config.toml
n_layer = 8
d_model = 192
n_head = 3
n_kv_head = 3
head_dim = 64
d_mlp = 768
vocab_size = 1024
activation = "tanh_gelu"
norm = "layernorm"
norm_place = "pre"
norm_eps = 1e-05
positions = "learned"
qk_norm = false
attn_scale = 0.125
bias = "all"
tie_embeddings = true
parallel_block = false
init = "uniform"
init_std_qkv = 0.0361
init_std_o = 0.0
init_std_up = 0.0361
init_std_down = 0.0
optimizer = "muon_variant"
lr = 0.0068
lr_mult_o = 1.5
lr_head = 0.00496
grad_clip = 2.0
warmup_steps = 200
schedule = "cos"
final_lr_fraction = 0.0
batch_tokens = 16384
seq_len = 2048
doc_mask = true
train_tokens = 90410000
steps = 5519
dataset = "wikipedia_en"
MLP neurons of a small language model. Each row is named by its layer, matrix (up: input weights) and neuron, and shows model dimensions 32-159. Each number is 128 + 32 x the weight over its row's rms, rounded and kept within 0 to 255.
After each neuron's rows, "fires on" lists the tokens most often at its 100 highest values on Wikipedia text that the model never trained on.

L2.up169 [ 65 163 152 200 163 143 152 154 150 139 119  97 118  92 110 127  91 164 182  83 131  82 149 184 112 106 155 110 120 111 185  74 107 161 141  91 147 129 155 112 125 131 127 133  82 132 170 138  66 117 157 148 129 193 173  84  35 194 150 129 108 122 108  85 114 151  85 139 175 123 137 162  92 120 131 112 112 177  93 116  67 110  76 175 139 120 140 123 122 145 134 123 126  50 126  93 141 121 166  78 146  96 138 107 144  97 156 120 127 187 101 115 146  64 148  82 172  85 122 155 164  83  69 111 118 131 133 124]
fires on: "ter", "ters", "\n", "ite", "/", "q"

L2.up386 [103 154 123 118 146 122 179  73 103 166 104 139  66 141 104 105 183 158  99 181 120 100 181 142 132 182 130 154  90 107 193 158 100  92 173 129 124 119  94 128 122 103 147 179  87 137 135 131  84 150 129 143 159 150 118  92 142 176 144 122 124 181 111  79 128 144 154  99 168 151 124 175 175  67 104 180 139 128 155 127 133  95 130 114 138 141 198 107  70 194 163 150 106  83 118 115 171  86 106 107  78 143 106  44  44  98 181 100 141 123 111 114 172  80 131 108 103 129 113 121 122 134  75 144  71 163 149 120]
fires on: "ous", " bu", " ab", "ac"

L2.up326 [149 156 106 161  46 140 134 164 159 159 161 107 107 116  95 178 142  80  95 128 155 114 117  93 111 100  97 118 119 109  99 116  89 114 196 143 133  92  95 126 190 122 105 178 134 110 164 163 154 140 155 142 129 112 142 175 142 164  99 131  68 150 154 134 105 107 198  88 145 151 147 167  51 108 113 193 129 132 101 127 119 150 176 163 113 124 166 138 133 136 101 119 167 103 152  79  94 162  97 179 120 141 150 137 109 161 103  50 126 115  78 154 141  67 111 135 123 112 123  65  97  97 146  99  73  76 130  97]
fires on: "é", "ier", "our", "|---|---", "ore", "able"

L2.up475 [146 125 118  98 146 147 101 120 117  78 120 123 145 114 171 135 119 106 180  97 194 151 153  99  99 127 100 158 145 124 140 116 117 170  77 211 163 170 104 161 118 141 192  94 151 180  99  93 169  84 168 164 100 106  76 146 101 150 118 105  78 119 127 132 168 155 145 164 102 146 115 167 126 158 127 159  82 118 110 159 112 173 135  70 150 127 117 103 135  86 123 180  92 109 126 153 187 156  70 137 145  96 165 133 124  65 118 121 101 120 107 104 139 150 183 184 121  96  54 175 136 141 149 110 140  75 124 162]
fires on: " bec", " more", " spec", " gen"

L2.up226 [ 91  92 138 123 129 157 115 155 157 185 134 141  97 140 165 135 106 149 122 104 113 101 127 115 137 126 118 131 116 171 189 180 132 154 110 112 196 105 193 167 137 104 182 136 170  52 103  91 158 164 148 166 121  66 115  73 100 157 177 123 168 163 124 120 109 151 119 178 160 114 106 131 137 144 126 126  94 137 114 197 104 162 143 152 175  91 138 171 136 107 192 133 142  52 154 102  64 108  92  99 169 207 141 123  63 127 117 113 100  96 110 166  82 145 130 166 125 153 112 143 125 157 169  70 103 126 130 114]
fires on: " a", "out"

L2.up398 [168  88 103 166 175 183  96 136 147 127 192  97 105  87 179 105 192 121 140  91 129 210 121 141 176 150 108 129 132  81 107 158 145 128 145 113 133  82 164 179 186 179  86 132  93 130 174 144 116 151 111 144 124 135 170 109 104 188 139 100 163  94 123  86 104 139 100 125 127 117 101  75 129 107 165 195 135  92  74 143 121 176 143 102 111 144 148 102  87 179 134 132  93 155 143 123  67 138  52  93 147 167 152 150 151 114 103 161 132 131 105 127 134 182 170 104  67 172 108  93  93 152 198  95 134 145 103 175]
fires on: "it"

L2.up760 [105 153 130 127 180 131 150 113 106 105  97 175 128 129 124 129 164  86 135 151 112 152  54 120 142 129  75 174 135 154 129 103 149 124 180 155 187 119 126 165 115 114 144 119 167 107 125 119  64 146 162 197 140 137  81 200 150  73 143  88  71 142 183  90 121 160 130 133 136 149 157 136 127 107 147 125 193 140 126 129 121 187  60 146 154 124 125 138 144 117 137 169 126 152 107 168 104 131 113  52 183 101  95 138 100 132  98 112 114 128 121  91 136  84 166 104 137  91 120  64 190 122 148 122 156 173 115 131]
fires on: " be", "og", "eb", " ch", " ar", " l"

L2.up303 [131 115 122 151 116 198 140 101  84 107 119 131 167 120 155 153 106 118 179  95 128 113 105 145 101 123 119 155  64 119 152 110 131 108  98 188 164 146 225 182  52  86 147 154 151  66 143  87 110 147 138 197  95 121 109 140  78 128 112 131 111 145 124  89 139 174 154 129 179 117  94 152 195  82 121 169  99  43 143 103 179 127 159 124 122 176 136 133  84 119 137 156 152 150 114  77 159 147 188 128 113 116 133 110  87 130 113 114  61  99 145 104 106 135 135 152  73  70 105 175 103 144 134 149  72 104 147 100]
fires on: " as", " is", "ec", " w", " up", " per"

L2.up19 [145 119 111 139 131 123 131 187 152  96 149 105 133 113  91 107 125 147 130 135  96 192 116  93 153  94  85 141 117 170 117 106 152 135 154 162  77 115 167 134  93  94 181 176 140 140 113 131 136 161 150 144 177 151 134 158 146 178 131  82 137 167 219 114  67 142  82 106 112 111  96 129 159 130 121 178  83  96  87 136 178 142 166 119 139 146 113  87 120 168 154 115 193  83  79 180 153 111 119  80 187 136 207 149 169 202  89 129  56 108 151 166  87 127 161 143 109 132  91 143 103 104 109 153 102 127  76  82]
fires on: "rom", " after", "fore", "fter", "ile", " when"

L2.up452 [113 118 117 103 182  85 208 141 126  83 125 159  68 194  85 114 130 139 155 188 114 108 118 165 133 159 125 178 144 154 130 177 192 113 196 116 122 157  99 122 140 100 135 130 177  79 165 158 149 153  89 152 114  51 101 158 127  88 127 182  68 176 138 132 147 113 122 129 131 145 190  78 116 109  21  92 123 105 135 145 126 146 114 180 144  93 126 145 133 144 141 159 163  66 108 123 165 131 138  96 125 147 106 131 150 146 174  98 162 150  97 136 114  92 119 119 144 116  91 112 128 137  98 114  88 144 120 117]
fires on: "ac"

L2.up392 [189  77 129 141 125 131 103 168 133 123 160 144 176 118 149 170  96 146 112 126 151 194 101  73 119 138  78 190  69 161  97 127 151 161 126  93  77 177 119 123 144  64 126 154 134 135 120 138 135 168 195  77 119  98 150 137 148 158 117 175 189 131  89  74 124 138 156 147 121 177  84 148  87 120 117 200 166  67 133 111  88 129 141 170 184 136 116 164 123 160  47 117 113 103 167 160 100 114 144 124 119 140 130 155  70 112  96  47 120  89 135  83 110 153  88 129 107  50 193 138 105 154 142 102 134 137  98 112]
fires on: " g", " an", "est", "ou"

L2.up211 [ 98  67 127 123 159  85 146 101  80  89 152  41  90 157 119  95 178 176 141 144 169 156 140 114  94 167 168 157 144 156  93 134 103 130 140 103  95 121  93 123 125 131 175 121 134 110  90 172 159 118 134 103 178 179 122 189  97 190 223 172  83 136 120 123 133 157  51 154 153  86 146 152 127 170 123 133 173 120 121  93 105 153 122 163 130 143 123 109 124 157 110 183 124 130  80 101 156 138  81 168 134 186 140 116 157  95  80 143  95  91 104  64  88 120 114 115 136 151 133 137 147 179 141 171 157 114 132 115]
fires on: "ation", "ction"

L2.up539 [138 126  91 138  56 156 144 158 122 104 213 137  89 148 126 112 119  90 109 179 161  95 102 112  99 156 115 156 140 139 133 129 130 105 118 140  97 157 113 131 103 118 130 120 141 126  75 113 124 108 125 157 165 114 118 145  69  61  86  79 193 155 124 155 152 194 105 150 127 149  99 129 126 139  45 211 128 147 120 145 116 118  79 195 126 143 115 121 112 179 142 127 161 157  58 175 113  87 140 129 226 123 100 134  60  85 123 122 189  85 129 130 124 130 156 182  82 108  96  88 129 160 165 150 141 160 149 166]
fires on: "t", "ate"

L2.up667 [171 124  97 104  76 135 165 110  96 112 118 124 115 127 160 144 120 182  87 149 155  82  98 124 151 136 129 161 112 122 158 174 142  57 145 124 143 158 113 111 110 111 117  77 168 186 121 108 112  73 131 160 117 115 109  85 142 147 134 128  66 121  87 131 151  96 145 165 177 131 154 118 141  80 122 100 137 115 102 131 150 154 119  82 131  91 148 151 134 151 171  90 128 174 126 150 146 144  96 101 122 133 120 152 156 193  69 116  99  78  64 152  94  85 152 156  95 148 124 172 148 117 110  76  97 116 135 139]
fires on: "f", "en", " f"

L2.up304 [118  90 126 120 100  84  92 140 171 123 120 110 121 128 153 160 104 135 104 121 164 107 111  78 119  92  91 116 111 112 148 166 135  87 170 128 108 124  99 116 142 152 155 108  72 156 114 106 119 143  92 166 123 131 153 138 163 215 107 171 141  88 105 109 160 184 166 142 158 178 149 173 174  80 117 134 149 131  53 147  87 166 104  48 125  81 130 149 143 104 147 126 121 112  91 135  64 142 143  92 116 113 177 144 134  95  96 142 105 139 113  88  80 115 195  85  72 120  81 166  96 198  94 142 132 150 167 128]
fires on: " and", " his", " f"

L2.up379 [ 63 138 149 136  87 158 138 136 175 125 134  85 117 142 164 141 175  64 172  80 139 133 107  79  96  84  96 142 118 124 115 130 132 173 130 135 121 124 122  81 140 121 137 132 145 116  83 131 155 120  89 114 160 143 105 171 132 109 106 107  87  66 106 126 150 115 174  96 138  73 148 153 107 144 112 191 141 103  62 147 145 113 108 113  98 121 124  85 127 132 100 136 133 135 140 135  77  90 133 154 136  89 170 199 142 110 135 130  91 129 161 191 170 121  26 128 191  93 164 139 107 107 137  81 140 110 166  96]
fires on: "em", " m"

L2.up499 [134 152 124 105  68 142  98 173 167 141 130 143 136 135 144 114 161 144 124  96 172 122 118  87 142 124  82 205 108 129 159 116 120  94 116  91 106 162  71 111 117  93 127  72 105 124 101 132 115 114 150 168 128 100 140 127 142 130 113 121 124 169  20 171  92 156 192 114 167  91 144 151 102  72 106  98 112 147 141 166 161 112 176 148 153 140 141 147 134 155 106 169 195 116 124 134 118 112  98  70 121  94 110 151 104  78 113 120 173 130  86  84  79 185  98 134 108 112  89  94 158 128 128  61 161 110 109  97]
fires on: " j", "-", " k", "ak"

L2.up704 [100 190 143 134  98 101 106 107 109  38 192 156 172  65  94 167 140 134 143 136  86 129 156 139  63 184 165  85  78 109 126 145 100 124 125  98  88 105  70 184 129 158 154 210 114 138 161 166 167 193 110 125 116 100  83 116  92 123 128  44 139 130 232  93 158 110 133 142 149 144 152 206 182 107 130  94  85 118 132 116  95 120 138 217 123 194 124 129 157  97  97  72 140 143 131 127 143  92 136 156 183 112 134 157 134 147 168 161 146 143 114 139 154 103 111 135  97 123 101 121 103 148 116  86 130 105 133 125]
fires on: " have", " 200", "rom", "ord"

L2.up528 [121 120 186 122 138  82 160 161 101 104 109  68 115  86  73 139 133 133 138 121 180  58 145 150  49 156 143 128 128  74  99  78 113 106 154 132 126 107 165 170 124 129 140 123 158 124 146  69 149 107 115 128 163 127 137 101 171 222 142 141 103  90  94 174 127 128 105  86 118 144 107 192 116 173 167 124 165 178  94 123 102  79 157 197 133 159 178 164 129 132  94 101  92 147  93 147 123 171 141  69 135 137 116 145  74 121 151  90  86  93 124 140 194 100 152 174 109 135 134 135 112 137  77 143 107 172  76 132]
fires on: " o", "ite", "pe"

L2.up594 [162 125 119 107 130 186 139 133 138 120 121 147 118 121 113 134  73 149 171 142 141  82 175 130 134 177 141 198 129 164 123  99 121 149 133 161 132 115 149 156 112 133 171 120 105 148 115  97 114 143 164  83 107 112 150 125  93 143  78 170 144 166 135 128 164 106 122 194 123 136 174 129  92 108  92  78 157 122 101  89  99 124 131 145 113 106 124 129 166  89 173 102 128  30 117 146 132 157 155 119 136  65 136 137  81 140 165 203 207 132 140 103 115 100 158 102 144  82  84  89 146 156  95  83  98 167 231 215]
fires on: " f", "in", " ac", "ain", "ac", "al"

L2.up9 [128 113  97 122  84 134 187 153 151 172  61 163 121  69  34 126 159  87 116  94 153 125 138  88 101 135  59 143 127 151 157 131 132 135 106 172 107 160 115 185 153 150  70 104 158 165 130 131 174 138 115 158 138 118  90 145  92 161 122 127 122 171 172  33  60 166  75 161 166 135 167  88 143 164 151 139 120  65 162 197 140 167 163 151 136 153 123 101 115 141 117 109 125 134 130 104 129  39 111 102  73 181  95 153 155 135 131  98  83  82 129  59 130 130 108 180 107  89 164 133  90 135 144 135 133 139 147 141]
fires on: "m", " m", " M"

L2.up187 [130 106 127  93 153 148 181 152 155 119 150 113 158 106 113 180 157 102 107 179 127 121 143 101 130 119  87 117 158 151 108  83 102 104 190 110 121 147 134 131 100  97 155 105 162 104  74 128 138 155 186  96 159 219 161 162 111 105 140 145 167 114 168 116 142 146 164 108 124  94 168 164 108 163 119  99 174 136 133 177 143 112  94 129 131 104 111  41  95  86 112 102 111 143  92 185 125 148 110 127 110 118 131 151 126 150 135 137  98  80 137 111 113 139 140 108  82 109 168  90 121  67 109 149 125  72 125 127]
fires on: "oun", " ro", "oth", "ran", "he"

L2.up746 [136  89 172 117  93  97 137 102 168 159 105  96 154 164  89 134 124 143 119 139 129 121 207  88 107 140  91 127 121 150 162 103 141  41 154  89 175 182 124  83 143 143 152 122 127 101  57 148 161  91 158 113 171 178 133 121 130  96 130 132  88 164 128 138 177 121 189  60 155 176  93 135  90 164  79 144 109 137 113 149 111 148 133 115 163 148 167  84 124  98  87  75 127 163 114 126 107 142 184 133 119 132 152  82 121 157 110 104  83 122 136 140 103 146 116 142  75 152 134 110 107 140 171  90 113  95 106  85]
fires on: " his", " again", "he"

L2.up335 [142 100 154  93 136 110 113 153 114 122  93  94 147 142  90 131  94 145 157 103 116 154 141 165 133 119 143 164 129 155 108 115 171  57 140 134 127 177 100 171 138 117 154 128 135  91 116 109 144 190 148 101 170 116 111 159 131 171  87 137  89 114 127 115  82 163 146 179  73 157 162 123  92 146 109 120 177  80 161 102 100 139 155 153 185 116 127 104 176 151 128 162 120 116 119 123 186 210 117 127  51 145 135 127 152  86 177 124  72 116  82 138  74 135  87 118 158  68 216 100 143 160 117 117  53 102 151 122]
fires on: " an"

L2.up68 [146 115  96 127  60 116 134 207 144 157 118  52 177 123 100 180 151 150  98  87 118 138 136 151 169 125 134 149 126 138 144 113 143 172  83 111 126 198  91 160 143 121  82 161 179 129 174 142 119 135  77 147 110  66 119 192 133 105 149  66 151 185 183  60 134  94  82 110 148  94 182 123 107 114 150 135  84 104 151 131 146 167 131 111 119 157 143  60 151 136 147 125 132 177  66  94  94  87  89 159 112 171 119 105 155 130 161 122 138 113  92  87 176 121  75 135  70  90 171 150  92 166 112 191 109 102 104 127]
fires on: " for", " at", " 1", "'s", " 3", "ts"

L2.up494 [102 184  98  90 129 189 148 148 145 103 158 162  67  74 153 143 122 184 105 156 189 130 107 123 144 126 118 129  78 142 185  83 152 116 129 120 119 101 158 118 131 109 139 115  79 107 112  73 137  79 142 106 164 157 135 155 154 130  50 145 158  63 160 153  81 153 150 156 149  98 140 156 121  83 101 116 187 145 116 159  96 158 187 129 131  97 127 171 144 106 106 111  65 110 139 163  86  94 138  72  90  81 141 189 112  98 117 112 151 190  90 104 105 127 179 143 112 147 110 130 116 127 173 131  99 173 172 121]
fires on: " j", " y"

L2.up198 [163 147 133 150 110  76 144 112 114 107 152 116 122  83 173 122 123 140  82 119 134 121 122 155 117 143 145  79  99  61  81 119  59 146 119 124 137 116 162 147 147 183 140 122 131 147 100 175 149  95 111 144  72 110  61 159 153 118 110 141  92 152 114 106 122 136  97  91 166 143 134 114 125  85 102  82  99 130 114 155  98 155  92  52 145 147 116 196 141 144 161  62 179 110 108 148 139  96 122 179 163 101 128 130 144 137 186 170 142 117 110 147 117 108 158 118 181 142 126 138 163 159 170 105 173 118 152 158]
fires on: " to", " and", " for", " with"

L2.up85 [ 57 149 143 108  95  98 157 144 199 137 103 143 111 157 106  96 194 151 127 133 132 139 198 146  85 106  63 132  91  82 156 121  52 158  50 109  76 158 152 153 154 138 118  95 154 106  89 142 124 150 142 168 132  99  97 136 116 151 120  79 145 108  91  91 140 160 110 161  83  96 109 139 128 126 151 129 154 125  92 107 188 180 145 104 123 137 155 112 150 146 131 108 117  98 122 124 138 106  97 129  61 150 139 176 139 121 196  98 115 123 163  86 148 128  46 113 126 146 141 170  90 173 112 126 154 129 139 109]
fires on: " m"

L2.up589 [ 84 107  92 141 125 129 123 160 103 120 108  81 104 128 147 170 173 125 130 128 167 184 139 206  87  93 126 165  54 134 139  92 144 147  88 184 124 172 132 121 117 102 186 108 133  95 106 157  61 136 124  77 140 144 104 167 138 166  91 162 103  76 109 103 132 139 179 160 171 136 116 129 180 133 140  79  99 166 151  85  91 106 129 142 123 137 126 120 127 141 135 146  70 167 131 108 127  77 141 135 103 158 115 161 154 129  94 127 120  92 191 120  52 129  86 143 107 122 190 134 182 141 125 193 105  71 131 104]
fires on: " of"

L2.up657 [ 91  87 128 130 123 114 161 106 136 113 118 131 155 101 111 150 116 163 139 141  86 103 136 143 147 121 192 144 144  83 145 124 155  89 171 127 156 165 142 187 113 113 113 104 185 214  92  90 125  97 166 175 105 174 136 156  99 122  82 103  74 111 106  98  94 171 131  56  62 130  97 168 140 147 148 173 152 158  86 112 138 159 134 172 118 139 103  83 121  76 112 101 117 165 118  76 115 163 140  88 148 183 124 139 114 119  50 105 171  99 164 123 149 149 180 139 159 124 137 161 134 107  92 111 118 100 131 104]
fires on: " I", " pe", "/", " o", " years"

L2.up317 [153 151 124 134  79 122 158 142 118  57 161  89  58 135 116 194 101 152 142 163 129  77 134  97 127 107 125 145 142 141 161 128 144 157 105 161 118 143  65  95 175 144 171 108 127 119  94 151 118  86 172 168 150 118 102  95  95 138 168 145 162 113 162  59 156 159 151 175 164 127 132  88 161 146  95 207 108 167  60 100 107 101  81 154 176 106 140 197  99 157 141 132 134 125 117 148  91 139  80 119 118 125 142 159  94 149 138  93 143 132 112 104 139  69 133 102 157  81 112  89 100 137 130  68 121 141  89 155]
fires on: "ame", "ouse", "ate", " was", "ates"

L2.up402 [193 185 118  70 101  93 165 127 134  79 157 130 199 110 114 115 103 125 109 129 145 105 133 159  96 166  95 139  16 157 101 138 227 160 126 139  98 178  92  45 132 167 191 161 152 125 144 103 161  92 113 106 174 122  86  90 137 109  96 116  77 177 200 111 149 110 112 160 103 133 108 139 151 126  57 146 136 139 170 158 108 101  96  68 124 155 141  83 160 115 152 168  41 112 139 121 115 176 134  99 135 145 103 164 110 160 137 147 126 151 168 128 145 134 142 123  84 134 105 104 140 127 115 121 100 184 195 120]
fires on: "og", " 198", " 195", "olog", " G"

L2.up395 [216  93 141 159 150 168 117 150 136 102  59  80 160 120 122 127 159  95 100 120  99 162  94 110 141 148 126 160 132 112 129  97 133 124 131 163 111 131 169 176  99 139  88 115 199 129 172 139 134 163  99  62 115 174  81 131 147 182 152 116 114 201 127 105 122 124 113 141 167 146 128 106 157 162 112 105  99 118 111 166 130 141 169  84 169 127 108 162 125 189 233  79 144 102  75 139 127 121  72 132 141 140 121 100 100 169 159 128  88 170 118 135 104 111 160 128 126 101 134 156  75  95 151 149 130 121  91 133]
fires on: " by", " for", "ile"

L2.up8 [148 184 117  99 149  94 147  43 152 135 188 169 125 109 114  80 157 149 142 124 124 100 199 155 177 176 157 170 137 112 113  96 152 129 100 158  71 169  94 120 103 147  85 123 162 175 142  98 107  64  92 131 164 123 128 170 101 164 151 128  68  87 133 159 122 147 126  84 132 119  93 150 129 172  42 164 131 114 150 120 132 139 190 122 171  90 122 172 119 122 159  96  96 199 137 102 143 125  76 125 138 105 132 146  80 114 175 149 101  98 117 186 126 135 121  91 140 125 107 151 113 154 124 116  54  52 139 134]
fires on: " pro", " col", " t"

L2.up107 [100 145 108 141 123 141 134 126 139  93 125  87 131 145 141 114 121 116 181 132 172 108 169 168 133 118 112 103  60 126 141  77 168 140 103  90 153 154 110  99 135  97 181 182 153  56  86 150  99 142 132  96 151 168 136 128 129 123 108 124 180 111  55  79 183 137 138 119 121 128  65 173 162 169 152  76 133 160 125 154 119  67 150 112 120 154 162 122 109 115  84 139 104 142 108  81 148  65 156 137  66 174 107 172  74 155 186 140 190  94  73 138 141 184  90 175 164 143 116  74 137 157 147 169 122 175 151 120]
fires on: " as", " of", "if", " The", " pre", " o"

L2.up559 [175 140 112  77 164  79 147 170 104 135 147  91 113 113 122 131 144 130 116 145 155 142 158  93 150 152 122 207 136 124 167 114 131 133 119 123 119 108  92 140 144  22 119  82  97 159 112  71  82 118 162 221 137 165 127 176 172 137 139  91  82 124 130 124 157 121 147 113 119 133 128 152 159 159 146  92 115 154 146 106 126 135 165 126 130 122 107 134  82 120 116 102  76 139 148 167 137 187  27 132 108  88 152 116  76 132 135 139  89 104 174 136 110 122 114 112 172  90  94 215 138 102 125 132 136 117 128 137]
fires on: "ay", " col"

L2.up549 [132 162 132 111 163 174 144 102 154  95 127 128  49  92 142  83 127 162 171 120  84 168  88 135 187 200 118 153 100 115 138 170  84 176 196 159 120 139 142 119 102 188  95 138 163 123  99 111 109 129  63 117 113 160 100  99  90 100 115 108 103 144 111 147 148 139 103 221  85 100 180 122 128 114 123 198 142 166 167 153  72 199 126 106 148  92 151 109 107 128 129 118 184 139  90 150  87 144 130 135 151  98 159 157 161 138 163 128 134  91  87 100 140 158 136 179 113 121 112 154 108 166 148 118 179 127 109 106]
fires on: "it", "L", "est", "The"

L2.up626 [102 167  94 148 107  68 135 159 144  70 136 119  96  90 105 138 119 111 110 115 105 135 119 154  95 114 127 148  80  89 145 147 148 129 123 121 164 127 131 116 136 168 172 131 156 140 138  90  47 136 152  95 148 163 104 200 179 230 163 121 175  82 141 141  83 150 220 133 141 119 120 118 155 145 150 116 136 149  79 150 122 128 100 115 117 122 147 103 134 146 138  79 131 132  97 124  94 116 152 110 118 136 171 187 151  98 156 196 145 122  85 102 124 145 200  96 133 109  63  88 103 126  87 158  80 125 184 129]
fires on: " and", " or", " &"

L2.up205 [128 158 140 143  90 131  61 102  81  87  67 146 126 132  75 161 140 109 103 120 158  98 212 147 142 131 152 189  64 137 106 116 123 110  93 168 158  96 153 108 153 145 139  87 128  87 123 142 122 181 101  47  88 131  98 117 102 117  88 105 157 160 154 118 120 118 126 148  94 147 114 184 128 131  90  86 158 140 112 111 123 145 123  70 128 159 132 132 110  52 111 159 129 134 135  84 133 135  80 106 123  71 101 139 158 113 104 196 149 110 160 143  47 183 185 141 113 147  79 108 156 186  91 171 123 139 183 129]
fires on: "ign", ")", " of", " or", " and"

L2.up730 [112 126 151 137 129 113  96 110 159 118 123 134  96 166 136 129 112  95  87 156 153 154 183 102  78 114 136 101 128 118 103 117 117 110  92 196  89 134 114 121 114 151 173 114 199 148 158 156 129  91 102 150 103 149 105 135 172 170  80 135 172  61 124 118 102 157 190 188 187 129 163 135  91 178 108 172  94 170 173 126 178 167  97 143  96 111 122 161 147 112 185 130 125 119  81  96 198 135 142 147 132 114 119 202  83 131  59  87 120 147 155  53 128 125 164 131  88 115 157 102 172 136 195 136 132 140 136  76]
fires on: ")", "ens", " spec", "act"

L2.up240 [139  99 116 119 135 155 135 133 177 138 127  23 145 109 122 172 147 171  95 171 174 152 117 166 109 116  98 143 175  84 104  99  83 134  94 108 170 123 164 121 157 119  94 112 159 121 110 116 132 131 110 127 179 207  98 178 203 133  98 151 112 106 195 106 123 134 128 148 128 169 116  77 126 101 131  86 107  87  92 130  66 108 129 168 124 169 114 158 121 119 120  78 134  97 105  96 136 138 179 131 128 136 125 169  68 211 145 153  90  79  68 165 117 117 152  90 174 177 115 148  48 156  92 116  62 110 115  63]
fires on: " for", " For", "=", " res"

L2.up168 [177  97  66 125 116 173 179 155 169 129 115 142 126  92 104 141  68  95 119 131 177 110 110 111 169 203 184 150 103 160 153 108 130  92 189 103 151 106 143 120 108 107 182 184 125  85 117 180 173 110 128 113 155  78 107  83 171 129 110 116  96 139 139 106 117 161 206 126 150 131 126 109 143  93 103 170 164 135 124 123 111 103 135  81 194 125 122 135  63 102 137 117 149 112 137  77 104 121 102  38 118 108 130 202 128 108  86  91 110  88 105 110 100 150 120 121  59 158 104 124  89 154 171 140 142 117 157 186]
fires on: "h", " of", " Ind", " The", "ific"

L2.up362 [140  58 142 155 137 160 148 142 119 104  89 116 156 125 118 152 138 148  55  70 180 134 102 150 136 169 149 112 146 115 135 165 146 153 140 105 123  92 195 136  76 125 155  88 148 135 152 101 167 191 160 144 127 203 113 112 129 145 144 129 128 157 131  92  98 179 119 101 135  79 133 101 112 149 142 130 109 169 118 128 132 140 161 131  89 137 134 110 134 114 123 168 122 116 117 142  76 186 122 180 194 186 157 124  92 115 132 104 125 147 108 171 126 110 115 115 137 134  74 122  53 133 144  63 181 108  66  91]
fires on: "out", " act", "ort", " =", "ant", " for"

L2.up505 [119 115  84 102 124 126 163 166 137 154 122  77 117 153 149 121 113 105 147 103 154 155 209  86  91 138 123 139 169 134 152 112 135 149  92 145 150  82 112 105 111 122 134 122 106  64 119 118 174 119 149 130 144 156 124 142  65 130 161 173  66 151 147 127 134  96 159 131 144  94 109 151 179 134 105 157 159 102  96  97 145 175 132 135 169 123  92 203 146 121 125 130 133 128 143 151 128 187 131 100 128  77 140 168 146 165 161 113 128 121 177 175  78 172 132 118 119  76 123  85 139 152 120 209  85 131  83  93]
fires on: "le"

L2.up721 [118  76 198 181  88  32 134 115 180 112 154  69 117 130  94 153 138 184 122 138 150 122 116  68  83 139 154 184  82 144 153 126 190 166  98 163 147  96 119  77 134 148 115  91 134  56 148 123 141 141 148 139 113 195 129 151  77 141 171 159  87 154 111  73  99 136 144 191 131 118 160 100 136 141 154 141 200  70 136  79  60 133 180 142  97  40 157  93  87 154 129 103 175 116 152 104 147 137 169 175 161 129 134 101 157 102 138 105 170 121 161 133 122 132  48 129 156 119 136 137 148 124 143  98 137  79 127 126]
fires on: "ision", "ect", "ction", "ult", "ition"

L2.up384 [138 196 116 127  72 103 162 156 118 179 116 148  50 138 128  80 160 141  82  75 125 137 164 164 157 130 108 162 135 113 165 119 141 120 133 168 129  74 172 108 106 140 174 130 173 156  78 128 114 110 131 133 147 127 143  68 176 114  78 100 131 147 177 153  93  96 147  92 119 136  84 112 126 148 139 140 117 134  61  88 169 105 169  95 198 110 108 150 129 152 182 103 139  69 147 135 156 179  95  73  99  61 137 147 123 118 178  96 122 143 156 121 179 176 138 138 133 112 103 136 138 139 125 155 135 154  91 119]
fires on: "le", " rele"

L2.up129 [132 149 126 146 126  77  90 123 133 123  73  75 113 135 146  96 132 139 197 130 115 112  85 145 126 136  88 129  60 158  63 130 175 173 145 114 136  76 168 132 164 111 129  84 200 119 150 152 123 184 150  95 121 117  99 107 140 145 162 110 209 147 144 155  94 151  72 147 131 118 151 161 182 102 175 112 175  64  86 172  96 147 128 123 104  95 121  87  95 172 167  91 114 110 186 144  94 136 154  94 176 112 164 120 131 165 105 123 108 134  82 151 155 137 147 109 140 175 126 147 106 112 111 183  91  55 144 100]
fires on: " and", "end", "ce", " or", " in", " co"